From a checkpoint of a small transformer trained on Wikipedia: 6.47M parameters, 236M tokens.
MLP neurons of a small language model. Each row is named by its layer, matrix (up: input weights) and neuron, and shows model dimensions 0-191. Each number is 500 + 25 x the weight over its row's rms, rounded and kept within 0 to 999. Numbers have three digits each.
After each neuron's rows, "fires on" lists the tokens most often at its 100 highest values on Wikipedia text that the model never trained on.

L4.up255:507499519511468504535473509512519518496503478491512492494439514514531537514499533527470504511517484530516538476500514495533458476545493497504533466526502512466504504494489513482530495507467548487479491488506530501501541546462462525528463514490496536460496481448477496519555510499514509455494454512439530525473490500472494500498511461498479486492504499485504473425431534455518545475453530507513501517485484561530467527509484517503525495490509515475492496503500489531534506477509489479496512462524479437502500521515489518507463500488539476539490502480496512477512540482528504523
fires on: " La", " De", "-", " San", " la", " Ma"

L4.up654:474466488495513513504512482493505504495505462491538484506507499541503516541477472521514498497551496546495560509471510502509465504527477500519462499511500485479484501507484489469488519518482497505450506503498504519485548526484492486490506489470490506517489491536501502529470493513532489491515531529494492489490503474510453483520493494501488510530487544468531498494515452489479445470444499518541525472536446524523484520558498474461506486474517563547521553453503494487496520522530476477535495448492507516470500531504540508515430515496513522475485470557517488491451495449516494476
fires on: "a", "o", "e", "ç", "el", "vo"

L5.up737:525503520498485515482508475542477505477531519454467485552551507511526489544498474503528536490499460515525516518462524487460511486505513511450517493535511512521491519527511523504481466472494501486517507505537503558494560524524513464491499457528513508472485513532482519540514495459476513481488549473494476525495492496529483519498488538505551497505513439481505514499516504500460551539509469500482457521475505528480495486487527496529516453514479519485565451481501509501515472492481482461522496483455509514538490503479508533503461503510524501481457444519515460524488482480500484480
fires on: ",", " New", "'", " and", " ", "th"

L5.up619:471517494486549519507485441470492507531499486491560504503478499508491485516517490538477460492513502532501477488515486507537490479477482490535511481502505506480530506569489514504507481502509494497487581491527528503516508466515509530463538490500494473547512458539515528531478505481486540479527521544516549487489491500490495507497503506485494510472475523489506490494468516431541522510490504507519504510459463541506493521509448491492490505473491468529502538455519484536473506477491466485505526525541522486426510523491538494468447477529506494498519513497522496484481490516434526468
fires on: " P", "a", "o", "to", "c", "so"

L8.up167:506514498490562524466530506493459513480521523528485493498483531461485474447509499541518470504511508507510489497500492497461499510501491487583478445507483535522556477491506497502508507498474451477499528523518525521523513471539517494465535524490477492510481490501488505492484515524482475507542524500463489497533535497515530485491495496542536521498499491519523480493494476450507533468504474531513469537518487573504518463508482495499492493479498515522485514473511524474520445533478411518547495501507495490514491524506482512513488473514461529485509488493489463459502488486496448441
fires on: " can", " to", " bi", " Bi", " Can", " hydro"

L5.up732:488491524498479475508490505520534529507478482545461516507526477510469444534493472512506456501502517538472499574524493511503477494507502481497511488519495493485492501485461512529503549549537479501509482453477501488496513528464534470450486539477528506495453545525514511512485464484478549488527510493508498460518500483467476527502499486477485430497499504550499566530507471525540498525523461520504468492520495540506498465529488493492479483463486534435488478501498501490516499483489540525513496510498562518515463480507491504522499517491461523464488490503458525500528481469486503507
fires on: ",", "-", "),", " he", ":", " |"

L4.up514:489479519468487495496521527462458504528482475497528523472538476524496509454484453533557471494506472472541488471490525489542499525500496487473510446503502490464527492508490494472539501531549478455480519497512490497528472498491530524518494503492529479493490515551499514513524524497473503488481487496425498481494533537488504503489493541473437493490486468500514510523470513531489511517466527457541506481473483516462540503519544512509558482467501545481491485490495508470521440504489493490507531525475505493495535454515461489502513478481517490567480509503477497500486525477496504455
fires on: ")", "W", "es", ":"

L4.up684:499458512540487500541501518536535516483521455480481540474556500486533525505480501528506501517553489494526519537500526503477517470505511484501471492519463483459532554525494547480490524545527424469511494486498554514507489524532485517440497503483493536499463558499520476522507490487510509491512432527487513527510494497537532476491502456487515511502548492505524514513528474556514507502515446526501520453509495535495514515499479506524512512485441477513487490491483497471518485500494506484541529482473513491498516513518499494474490515498495460481475501548488484494455502465482504489
fires on: ",", "0"

L4.up9:544506484466473515506489455524516491504525467514480516508495464509481547546480491510536516540469517458519480547470525528453474520531478527479483507523487508496487477512465509506494512538510545488527485506472493524482518458494535484506525505504482514459444530508477501509574487487515533546524488474521453470522461478485493534479502489524520496507529514514492525548488506511490513530503547497495485466503511479504479448512494457496461515539457500479561480456551509493498499554482500480491451467488496486496459484508513532509533506514482493506472479492513499506511482506502526486
fires on: "'"

L4.up743:503507477488496501542512548520487513502492497518474513490476505471549440529531446494521482507478459480517517555511467465480487469533507483473478469522470519528535486522462481521455501497527502498499496505494511469522489475535434504484485478495506513478470493513458513521490499504478496491480455514490507503509489515481536484498527508503502460500494481485495472471510490526455486504534490592512497504516477535497484500565476485507496498513477488526483497501481486473542529462463514508533516561529487523483501551509479483489502506497471496498515451529458519535480503562530475499
fires on: ",", " and", " or", "en", "0", "ly"

L8.up683:497467513472505487483536502448489489489485521442525502522473520465526514487538494521520477541496484558498489511486493469514450488508476472556498496480504468444493506506512530509527510534481488471450543488500504481472556491521550521483529497497451540494528499492501513501471477461514508499491506537501551492537493437506478505496496506517511509489500472491432483487492500498458505498518497513487563516506475498510488496511472504489473512501459519534524512546514533501509496530475495483496514525506479523498497544486512482466493560501504521517515509517533482441473557508501477535
fires on: "1", "to", "de", "e", "tri", "o"

L5.up484:478525512499560479469522492503507531478521550500459470547486528501467507492505510520482468511502468519494528554466489495502471502494573512504532480498502517492487544470476521491500522482456525537497446489459497489533480535489494497515519503509489516517488489496502489504478530514469497528504514528507519445532506509507516536538511499498507482534512497479547497471484492490524482478455495504526476527494463521504498447502490514467531491483477563491497486515520500494562542481487461477495493537482483464495499497457487494513486445505469487578495474481503551473490530464486494497
fires on: " ", " to", " in", " on", " can", " di"

L4.up492:494486487505426498518507502488487518499511488513489495473520509471459513518512481462508437506547537513528485500493503511560509522479493523475513562526491519482477491502466447506528467504575525493505495476502492513498484517486514487489510468543515519503523473522492532505506503502436543475503500485495468471508494487489491554518533524479466482467502487464514477502538514512509497499497480534510491445539502476545484514502465500509516487463472508475488520529462467506524454496453517525516472490536522482491509518505491490514559510511531511442508458522492506479549481503525517469
fires on: ":", "-", " ", " |", "1"